MLP neurons of a small language model. Each row is named by its layer, matrix (gate and up: input weights) and neuron, and shows model dimensions 96-191. Each number is 50 + 15 x the weight over its row's rms, rounded and kept within 0 to 99. A neuron's up and down rows have the sign that makes its largest values positive.
A block is one neuron, or neurons of one layer that tend to fire together. After each block is what it responds to, as a language model described it from the Wikipedia text at the highest values.

L6.gate191:40 30 44 38 48 52 42 32 49 33 24 68 07 64 50 57 54 63 19 57 34 49 63 48 59 43 43 60 68 57 75 77 69 44 21 58 54 13 43 44 38 77 31 40 48 53 51 66 34 47 28 39 45 65 38 48 78 79 16 56 48 33 44 54 57 34 57 52 51 44 41 43 53 70 63 58 63 51 39 41 31 46 54 37 48 60 36 41 64 40 29 57 22 37 78 38
L6.up191:47 37 49 47 50 52 23 28 31 07 39 42 66 33 68 16 54 62 55 58 57 67 37 30 49 41 59 48 66 62 39 37 65 61 60 58 40 46 69 34 66 49 48 52 62 49 32 33 61 33 26 39 56 49 79 39 62 47 56 44 62 42 79 53 53 63 47 73 46 37 38 65 63 49 44 40 31 40 50 37 60 41 51 53 56 42 71 46 42 51 70 45 14 38 64 63
L6.gate328:67 15 37 63 44 50 22 49 46 30 67 65 49 61 71 47 29 32 34 36 38 61 71 50 44 53 51 57 55 67 30 43 69 49 51 66 55 41 55 62 47 78 40 51 64 33 58 41 46 45 38 31 45 26 69 45 37 52 67 35 08 39 32 33 70 42 55 49 49 53 23 59 58 42 78 41 44 47 46 38 32 36 55 66 55 39 40 55 43 54 57 59 30 52 66 44
L6.up328:29 51 11 47 77 42 42 52 51 67 37 59 37 58 42 57 41 70 08 40 46 30 62 58 48 55 49 60 53 40 37 33 81 78 45 32 45 77 35 57 46 65 31 27 61 39 31 53 36 17 44 63 51 20 64 50 57 63 65 44 46 44 74 72 54 35 47 26 46 29 58 63 39 50 45 54 36 54 50 33 45 57 29 50 22 47 53 54 57 69 64 68 40 42 52 77
L6.gate415:34 33 69 49 67 47 31 65 39 29 48 45 46 41 52 42 56 55 16 74 57 35 45 52 55 44 61 44 73 82 57 83 47 68 43 58 56 56 36 48 47 55 36 17 27 38 40 46 58 37 39 58 65 38 56 41 55 42 61 45 34 18 42 42 42 30 48 35 46 64 64 69 15 65 34 52 39 62 42 56 33 59 69 72 30 81 64 24 36 55 60 65 41 59 44 67
L6.up415:41 62 42 41 52 30 22 28 52 51 54 69 70 30 34 39 50 68 70 57 49 42 26 62 26 69 65 69 55 57 45 37 38 47 66 55 43 27 57 35 35 83 33 51 20 32 44 59 65 42 34 64 65 41 43 61 70 65 49 38 10 61 60 51 30 69 31 65 20 58 40 37 47 42 71 34 45 79 54 65 29 48 48 73 67 84 46 70 27 19 78 54 13 45 45 90
L6.gate490:48 52 37 62 68 66 48 45 49 48 60 47 27 49 53 47 39 52 61 48 40 62 47 53 33 39 49 24 48 56 57 43 35 73 62 78 15 32 51 52 38 51 52 32 69 24 56 36 51 27 28 42 46 29 75 42 53 01 31 34 26 45 54 59 53 29 45 67 49 53 62 37 62 52 49 65 18 35 52 17 25 37 63 37 46 42 23 40 39 37 58 55 23 54 63 64
L6.up490:49 72 40 63 24 45 52 53 43 43 48 39 23 26 56 41 35 55 33 73 55 67 44 46 45 39 51 55 21 44 74 54 45 61 56 51 61 64 81 45 55 30 26 67 66 24 41 35 66 45 55 59 33 18 18 26 46 34 33 49 39 26 42 55 66 41 54 47 71 52 52 34 61 70 47 72 37 27 22 42 43 53 58 34 26 54 48 43 64 33 27 29 34 62 58 54
Description: School in names

L4.gate150:23 64 55 50 50 50 13 47 57 59 63 34 31 72 54 67 65 07 48 57 58 67 64 58 47 35 53 32 33 51 57 57 49 67 44 43 34 19 83 15 41 35 59 44 49 40 52 34 49 50 55 31 35 30 48 55 34 50 48 57 66 50 63 57 63 41 39 84 69 25 43 68 39 36 62 52 36 34 62 54 53 76 59 36 81 39 36 00 45 48 46 19 38 72 53 58
L4.up150:56 44 40 43 52 49 32 22 32 70 56 44 55 62 59 42 46 65 53 58 49 81 25 18 22 33 35 44 44 24 23 69 34 45 36 43 56 39 43 48 42 31 67 55 44 45 90 40 54 69 46 78 45 76 44 70 59 49 52 56 47 55 43 78 36 62 54 77 23 59 58 24 40 55 40 49 54 57 45 66 54 58 43 36 69 44 43 11 61 54 52 42 38 50 48 47
L4.gate268:45 44 52 65 53 34 47 78 53 65 63 74 42 62 30 35 48 42 37 35 42 57 49 54 45 63 42 40 67 49 57 58 55 23 48 28 22 69 46 62 51 67 38 28 60 36 58 41 53 79 57 50 30 12 78 32 22 48 46 37 37 40 59 35 68 40 83 60 71 36 54 74 76 89 38 37 54 48 69 34 46 55 44 78 40 39 56 35 44 74 48 55 73 56 64 38
L4.up268:59 34 64 42 24 34 51 34 52 38 25 71 42 59 46 66 48 42 42 38 45 19 59 33 69 62 61 61 65 60 68 47 77 62 62 62 52 46 49 51 31 58 58 31 44 32 25 46 19 45 46 35 22 36 50 39 70 47 44 47 38 47 61 59 46 63 66 27 52 49 32 90 78 69 58 31 33 55 30 55 26 66 54 37 40 33 44 44 74 57 95 32 35 56 47 54
L4.gate303:30 34 46 52 32 52 32 28 46 35 53 84 63 44 50 25 46 50 32 50 24 48 47 13 71 50 42 58 49 54 37 56 67 56 47 46 68 14 56 44 34 43 19 48 45 58 49 46 61 49 24 18 47 53 47 68 63 30 27 59 39 52 77 70 72 66 44 55 59 34 50 37 41 49 54 39 34 37 27 34 40 29 79 66 35 34 52 49 54 61 47 44 66 51 59 60
L4.up303:84 29 48 30 29 58 45 43 37 37 67 42 75 60 57 57 41 38 28 75 48 33 58 17 60 53 46 25 27 52 49 54 37 64 33 42 35 57 52 65 50 61 22 37 57 34 45 49 73 15 62 47 36 25 73 62 37 30 74 56 29 31 67 35 60 66 58 46 47 48 42 58 41 60 59 77 67 25 43 43 59 32 51 49 39 56 47 68 16 32 42 59 30 59 47 45
L4.gate484:37 50 66 79 45 40 52 30 63 44 51 73 36 61 59 33 32 50 28 39 61 56 57 48 18 20 67 44 19 47 62 53 41 40 61 32 34 46 37 55 62 65 32 67 22 43 76 09 49 40 47 49 41 46 47 43 45 35 41 66 37 47 63 62 36 78 51 41 75 73 47 22 28 61 46 66 27 27 63 53 47 53 40 55 21 70 76 43 54 48 43 39 52 35 28 54
L4.up484:44 60 36 74 62 42 48 43 58 64 51 43 64 47 48 51 81 32 47 30 54 84 53 81 48 33 50 31 43 57 13 39 42 33 42 63 40 62 63 60 43 27 69 63 43 46 59 36 69 47 64 54 57 14 69 41 53 64 25 89 30 37 54 65 36 61 48 55 31 47 43 32 24 75 55 52 38 26 32 39 26 79 57 48 51 50 47 49 61 48 19 44 17 39 54 45
Description: Institution head nouns

L4.gate47:42 52 43 50 46 47 36 45 50 58 45 37 54 47 34 37 61 63 37 55 51 58 49 52 53 55 52 50 62 68 45 67 35 60 42 58 52 42 57 57 95 26 65 50 81 69 44 75 43 45 73 66 40 73 61 20 61 22 43 55 43 55 46 54 38 57 40 44 72 52 60 41 38 46 67 36 51 57 28 62 46 65 29 44 68 64 21 49 66 28 42 51 66 84 22 55
L4.up47:36 62 37 58 44 42 38 34 50 69 59 51 30 25 35 50 66 66 83 26 60 36 37 70 70 48 62 67 68 72 82 54 56 55 65 63 97 39 66 45 55 36 38 63 66 56 56 29 73 54 36 51 52 58 23 60 50 58 46 48 48 40 44 23 48 63 52 58 54 38 71 53 28 45 45 35 18 55 55 31 66 50 66 33 52 57 42 51 73 55 47 50 66 48 47 26
L4.gate240:24 47 57 81 45 44 37 23 74 57 23 26 45 32 51 47 48 38 61 39 54 64 26 65 78 47 52 69 49 87 57 54 47 42 50 29 78 51 61 66 64 36 61 72 72 55 85 57 54 59 77 52 55 46 54 62 33 78 39 20 54 45 19 30 45 39 58 47 68 29 50 48 52 31 47 39 27 42 20 38 36 44 45 84 59 42 34 41 51 52 57 42 42 38 58 44
L4.up240:49 71 45 80 44 53 43 35 75 44 44 40 59 49 41 53 76 34 75 40 75 56 33 71 74 46 45 61 55 79 65 43 51 41 74 34 52 47 70 44 74 58 50 45 48 45 45 60 63 45 75 67 62 41 60 35 21 63 41 37 57 39 47 34 51 53 48 69 77 72 54 56 53 53 60 32 49 46 34 46 44 43 78 60 43 26 34 53 53 48 46 36 40 31 45 48
L4.gate330:37 48 56 80 35 69 45 36 54 62 41 70 63 41 57 48 68 33 73 41 69 28 38 57 64 58 34 67 51 38 73 63 68 39 37 54 46 49 54 51 81 29 61 59 48 53 38 40 60 48 46 39 36 68 47 17 51 45 83 37 46 58 49 46 27 56 22 56 53 35 29 58 60 59 39 54 64 45 21 67 55 50 70 63 38 59 60 49 63 53 16 50 61 48 41 54
L4.up330:31 83 44 71 24 44 29 50 47 65 40 64 46 47 56 52 43 65 31 38 54 68 30 39 24 17 39 14 67 75 68 50 31 42 40 36 26 55 94 69 50 22 38 71 44 48 41 42 58 40 44 51 70 56 57 68 47 57 45 37 31 42 47 63 35 59 42 22 33 66 48 44 42 60 77 51 45 49 49 68 70 37 31 45 51 31 35 58 52 17 53 53 40 26 35 46
L4.gate446:62 36 43 49 50 45 63 63 58 65 37 35 61 52 36 38 91 31 59 40 49 60 51 58 63 79 61 61 34 65 51 65 77 38 69 46 66 48 42 59 43 29 65 61 60 25 43 54 61 78 91 69 49 63 47 28 40 81 21 30 47 35 25 51 24 66 67 46 51 37 58 41 47 57 36 33 49 67 22 26 37 52 39 25 55 53 42 63 66 38 05 50 63 54 61 60
L4.up446:18 58 15 32 81 60 32 51 56 87 58 62 55 28 42 47 24 59 14 43 50 71 43 54 29 61 67 29 48 52 49 36 62 66 47 62 46 39 51 68 60 49 66 67 70 38 46 46 37 67 14 52 55 72 55 48 51 59 84 74 44 44 24 65 43 78 50 41 59 41 75 50 54 21 58 56 62 51 51 35 43 42 41 71 33 67 54 32 22 26 40 70 32 68 44 40
Description: Word-ending suffix pieces

L4.gate24:54 59 33 44 62 37 70 46 47 35 37 40 33 67 57 36 47 25 48 52 77 46 38 61 66 64 57 56 62 70 52 53 35 51 43 55 55 51 60 65 66 30 49 55 59 39 61 53 16 65 54 32 56 42 44 49 43 76 29 37 56 42 51 52 50 53 53 38 86 25 52 58 87 38 82 76 43 72 56 72 32 47 17 53 27 50 77 40 57 49 82 52 48 72 55 73
L4.up24:37 75 39 56 28 63 41 47 36 35 42 60 31 37 41 39 45 49 18 55 46 58 51 55 72 80 59 55 63 49 58 52 86 37 45 37 51 65 50 49 61 53 68 39 73 30 51 66 30 56 68 31 59 35 60 46 38 58 42 30 40 58 48 38 61 47 59 79 55 70 44 42 44 68 43 55 56 55 20 67 60 56 65 54 41 64 76 67 60 49 57 62 48 69 63 64
L4.gate236:83 69 43 45 37 42 62 45 60 36 57 21 57 58 62 35 49 26 54 52 40 32 80 59 70 45 57 52 68 83 45 55 53 44 46 52 68 58 59 44 54 41 53 26 49 42 27 53 52 48 79 60 58 45 23 37 23 41 48 50 67 50 74 41 55 62 37 48 51 74 40 77 74 81 44 99 17 30 36 67 53 44 53 50 42 51 53 36 21 56 30 58 76 50 48 80
L4.up236:47 52 63 60 59 42 38 79 54 28 68 63 65 87 22 47 37 52 34 58 67 63 52 55 65 50 34 53 39 35 31 58 34 33 57 36 47 43 57 64 37 53 88 51 61 43 46 44 59 76 51 59 60 41 26 50 40 65 44 58 45 67 79 79 33 67 64 56 64 70 40 48 61 57 58 75 54 62 16 70 50 66 43 43 58 54 52 42 66 30 31 55 51 45 51 90
L4.gate419:54 40 19 49 42 42 47 65 52 59 51 62 53 62 54 43 39 21 59 75 57 74 27 66 64 39 46 71 51 55 53 43 66 48 54 47 54 39 58 68 51 35 59 47 76 27 44 44 40 53 50 31 38 36 50 49 45 67 32 26 20 58 41 33 41 20 55 50 59 51 46 27 69 96 40 46 50 42 32 43 22 42 39 51 39 69 44 57 51 59 58 59 30 70 56 48
L4.up419:75 43 29 36 34 40 55 58 43 35 48 35 44 48 69 76 14 59 59 62 24 84 58 35 60 51 25 34 34 42 30 42 56 70 44 58 75 35 64 45 46 87 44 70 52 66 42 58 39 50 36 14 65 43 36 47 40 30 23 48 50 48 52 65 68 27 62 61 51 63 41 72 46 39 87 69 31 35 83 11 45 53 66 35 51 54 38 50 55 71 57 31 41 80 49 32
L4.gate459:60 44 31 70 49 29 66 56 35 33 48 56 69 52 40 08 40 31 56 36 78 61 59 48 74 53 54 56 20 53 41 32 40 52 61 51 47 46 71 66 75 11 68 38 38 57 75 68 59 52 79 40 75 22 60 39 36 66 62 37 62 56 58 54 50 52 51 78 52 70 44 53 56 44 27 64 40 41 46 69 72 44 55 57 26 46 72 60 66 46 31 72 67 38 56 53
L4.up459:67 54 46 58 57 74 40 45 38 20 28 40 61 50 43 47 41 27 27 65 53 63 77 58 63 56 51 68 58 67 55 42 28 52 61 69 62 25 34 35 46 48 27 21 35 68 48 63 40 77 72 32 52 87 61 36 28 45 44 47 49 49 64 56 60 43 53 47 59 57 46 36 39 94 38 44 31 30 21 65 38 66 55 21 54 21 53 47 59 36 48 55 56 42 42 58
Description: Label colons and word fragments

L6.gate11:54 44 70 60 48 68 25 71 51 46 03 57 34 72 54 54 49 38 72 53 52 79 22 49 46 74 36 70 70 77 77 33 61 35 59 28 53 46 76 58 72 32 23 42 77 54 73 46 35 52 78 26 64 44 49 47 61 56 39 35 48 61 33 46 45 40 41 56 78 27 46 35 70 87 33 43 56 38 15 47 66 49 51 68 42 39 31 35 62 73 41 47 56 58 69 29
L6.up11:43 70 38 41 17 63 33 43 65 22 73 34 67 80 49 46 75 42 41 29 32 36 56 44 61 72 40 43 46 39 46 54 47 41 64 35 39 57 43 49 53 59 31 50 56 70 44 28 17 46 57 34 53 81 84 49 32 55 54 37 54 70 67 49 41 62 49 40 63 84 38 31 37 43 61 54 46 59 31 64 49 42 60 77 70 27 54 39 41 63 62 44 42 65 54 35
L6.gate68:42 53 42 72 47 40 56 36 64 42 55 44 32 57 49 27 46 61 34 50 34 35 58 57 79 47 50 46 24 72 46 44 57 45 43 43 38 47 63 81 48 29 58 20 57 51 48 65 50 78 58 35 85 59 56 27 21 25 49 57 55 53 63 59 48 50 30 74 41 65 33 32 52 53 50 64 62 57 47 53 59 34 53 33 37 55 50 05 36 51 40 44 44 33 75 73
L6.up68:54 74 56 86 33 57 63 51 57 53 46 52 58 67 59 51 38 41 29 63 61 38 62 82 45 70 55 53 54 53 32 48 43 43 39 50 51 73 62 48 36 60 82 63 55 38 23 64 43 51 60 21 25 76 33 74 56 46 45 42 41 79 72 57 81 69 34 28 51 62 28 38 42 51 55 63 74 41 30 42 29 50 63 52 63 45 34 73 54 45 73 48 48 60 51 57
L6.gate129:63 44 59 60 54 35 48 45 63 40 51 39 54 67 38 49 17 48 75 60 47 50 56 53 48 43 50 48 60 58 49 38 48 71 40 51 69 36 58 41 65 55 56 71 59 43 50 38 28 46 38 58 38 66 51 36 73 69 40 78 45 81 37 50 64 29 45 42 56 89 57 78 25 70 26 51 48 47 41 68 46 62 60 39 37 37 46 46 46 43 41 88 56 56 43 64
L6.up129:47 59 42 73 65 53 46 60 47 54 62 49 69 49 45 46 47 23 51 61 74 47 45 46 68 60 47 60 45 53 65 50 65 44 46 55 42 38 94 44 52 37 59 71 50 57 64 53 31 59 73 48 58 31 65 51 28 50 57 27 68 35 61 18 67 84 52 73 78 59 41 37 56 14 30 40 54 43 44 53 61 58 68 52 26 64 40 62 57 42 35 48 32 40 74 41
L6.gate236:52 56 35 54 22 22 55 65 50 39 58 65 48 46 54 51 43 50 19 52 75 57 64 40 68 42 61 20 50 47 36 45 38 88 52 42 53 72 61 53 55 34 37 28 48 67 61 46 20 48 79 51 56 57 57 54 30 41 60 42 65 61 45 48 62 65 71 54 83 75 55 50 65 64 35 67 26 47 33 46 68 48 53 47 43 43 54 51 40 38 48 59 47 56 65 51
L6.up236:71 25 61 53 76 51 86 54 39 43 58 68 47 48 66 40 54 75 47 59 27 33 75 47 66 62 37 40 52 43 35 50 58 56 41 62 69 76 40 45 75 64 70 59 40 36 72 36 36 44 39 58 40 38 15 64 35 40 64 71 51 68 53 71 45 58 27 58 45 51 45 26 66 65 35 61 58 24 44 44 70 64 50 55 47 34 23 22 48 41 65 19 67 65 47 51
Description: Infobox field colons

L9.gate457:54 52 51 53 38 50 44 70 45 29 66 47 38 47 44 45 13 35 47 44 63 44 50 58 60 45 44 52 45 40 46 37 46 61 55 63 45 73 62 57 54 45 48 62 52 62 55 55 71 64 58 67 82 60 59 44 43 73 42 57 55 66 67 57 53 75 43 56 78 46 58 71 53 50 57 61 53 66 52 87 51 40 72 15 02 75 51 53 23 53 60 55 64 40 36 61
L9.up457:69 57 53 73 40 70 74 64 69 46 74 63 59 51 49 48 28 45 52 64 49 46 70 37 78 60 24 51 28 41 30 46 51 64 71 64 47 33 54 54 26 22 26 66 62 28 43 64 47 69 60 36 86 37 41 51 21 59 58 35 74 29 58 71 52 60 57 62 43 49 39 48 37 59 64 70 70 54 23 30 74 56 66 44 33 70 68 46 69 62 41 42 38 65 64 58
Description: Compound joiners and "has"

L6.gate27:37 46 79 41 21 64 48 53 64 75 54 45 22 30 38 57 63 39 63 36 40 66 30 39 40 57 59 49 42 34 54 50 48 76 50 64 41 51 23 70 53 45 41 37 61 29 58 32 62 44 26 69 17 55 35 67 54 65 51 58 40 46 65 39 50 68 35 40 54 28 64 27 58 68 69 53 50 48 48 51 60 43 35 44 39 54 22 36 47 61 52 57 56 47 81 45
L6.up27:35 26 69 41 42 54 82 47 59 37 40 81 30 51 42 53 47 57 49 54 26 50 46 34 64 69 52 51 59 47 79 54 27 38 36 53 45 17 25 52 58 46 46 65 54 50 64 80 60 33 55 50 42 48 81 54 59 60 52 60 55 32 56 77 48 49 72 64 53 27 19 34 52 51 46 41 53 77 52 56 48 52 75 43 63 61 49 32 49 35 61 54 18 60 70 40
L6.gate240:61 35 65 81 50 65 52 54 49 55 57 67 57 34 61 37 37 45 66 26 57 57 84 68 68 21 59 60 43 33 47 64 34 62 47 46 69 53 60 37 30 25 60 69 40 70 46 32 57 31 54 83 34 29 56 44 48 33 40 34 74 39 63 56 55 45 41 44 44 38 65 56 37 41 45 67 47 29 51 53 53 76 43 77 52 33 54 46 44 35 41 64 80 52 60 67
L6.up240:53 45 71 53 63 60 57 34 27 48 78 55 84 45 49 43 29 77 70 21 27 46 53 40 44 55 41 31 46 23 55 58 53 60 62 45 43 32 51 69 57 53 38 75 40 46 63 52 76 24 55 54 64 46 67 42 52 43 12 50 63 68 37 71 48 76 46 48 52 46 26 24 68 41 77 49 55 35 46 34 30 41 25 29 69 39 46 58 28 56 83 61 33 72 25 41
L6.gate464:11 51 19 40 54 60 31 51 17 70 45 60 56 45 34 47 55 47 44 32 58 58 38 50 42 52 38 35 45 23 45 62 27 54 66 66 37 65 46 78 29 38 66 67 35 35 49 58 47 42 35 16 62 38 41 42 52 49 45 42 42 37 47 56 73 44 39 59 73 46 40 00 58 49 54 41 63 45 48 56 37 71 30 49 61 58 55 08 18 42 25 51 33 45 50 47
L6.up464:52 84 46 64 59 62 69 57 68 26 50 43 23 57 56 59 76 40 31 45 48 55 47 67 78 51 48 46 60 66 89 65 30 37 57 53 55 57 56 75 67 39 52 58 37 20 41 43 48 43 50 35 69 19 56 33 36 66 66 20 34 27 29 30 70 52 57 23 49 38 48 34 41 55 37 76 46 52 52 06 50 44 52 42 54 25 45 43 60 58 51 47 62 65 56 44
L6.gate510:50 48 62 72 34 61 69 45 58 30 67 51 56 43 39 54 59 74 45 42 45 35 51 41 33 48 32 67 49 28 35 32 38 60 64 49 50 73 53 56 69 48 66 64 70 69 40 47 60 62 62 71 50 31 52 49 24 52 53 30 43 29 94 66 48 70 39 28 62 64 61 34 55 49 33 70 41 37 32 23 64 60 68 84 49 55 34 24 31 21 48 36 50 38 61 52
L6.up510:63 43 80 65 40 68 42 66 55 64 43 58 48 37 37 54 54 50 41 57 69 48 54 22 53 61 49 30 30 25 73 42 40 32 36 31 51 78 65 64 59 50 37 41 58 55 54 57 60 37 63 32 52 35 37 33 39 62 67 73 34 41 57 19 50 65 55 31 44 30 45 48 65 34 73 42 64 53 50 57 77 44 52 25 29 38 28 65 65 41 43 54 65 32 57 39
Description: Phrase-final noun endings

L9.gate441:40 43 52 47 27 71 43 37 65 66 47 48 61 66 49 36 60 65 36 46 55 55 08 50 30 57 66 56 60 66 48 65 47 56 65 67 54 51 48 70 53 65 43 48 38 40 54 34 58 49 54 27 65 34 71 54 35 73 19 01 30 50 42 55 54 66 20 67 61 53 58 57 38 55 75 51 51 53 65 53 55 50 56 63 20 21 62 37 56 33 43 46 41 36 70 50
L9.up441:35 72 61 17 40 79 41 20 54 66 51 37 75 50 45 58 34 20 58 44 40 19 63 56 49 67 48 49 45 54 39 44 39 31 35 44 44 48 52 88 22 66 48 37 42 55 62 25 68 40 37 34 46 43 46 50 24 23 35 54 14 56 59 44 85 69 41 32 10 68 58 14 42 62 56 59 18 64 43 40 54 59 44 46 42 32 50 42 59 21 32 56 30 45 70 21
Description: Phrase-final word completions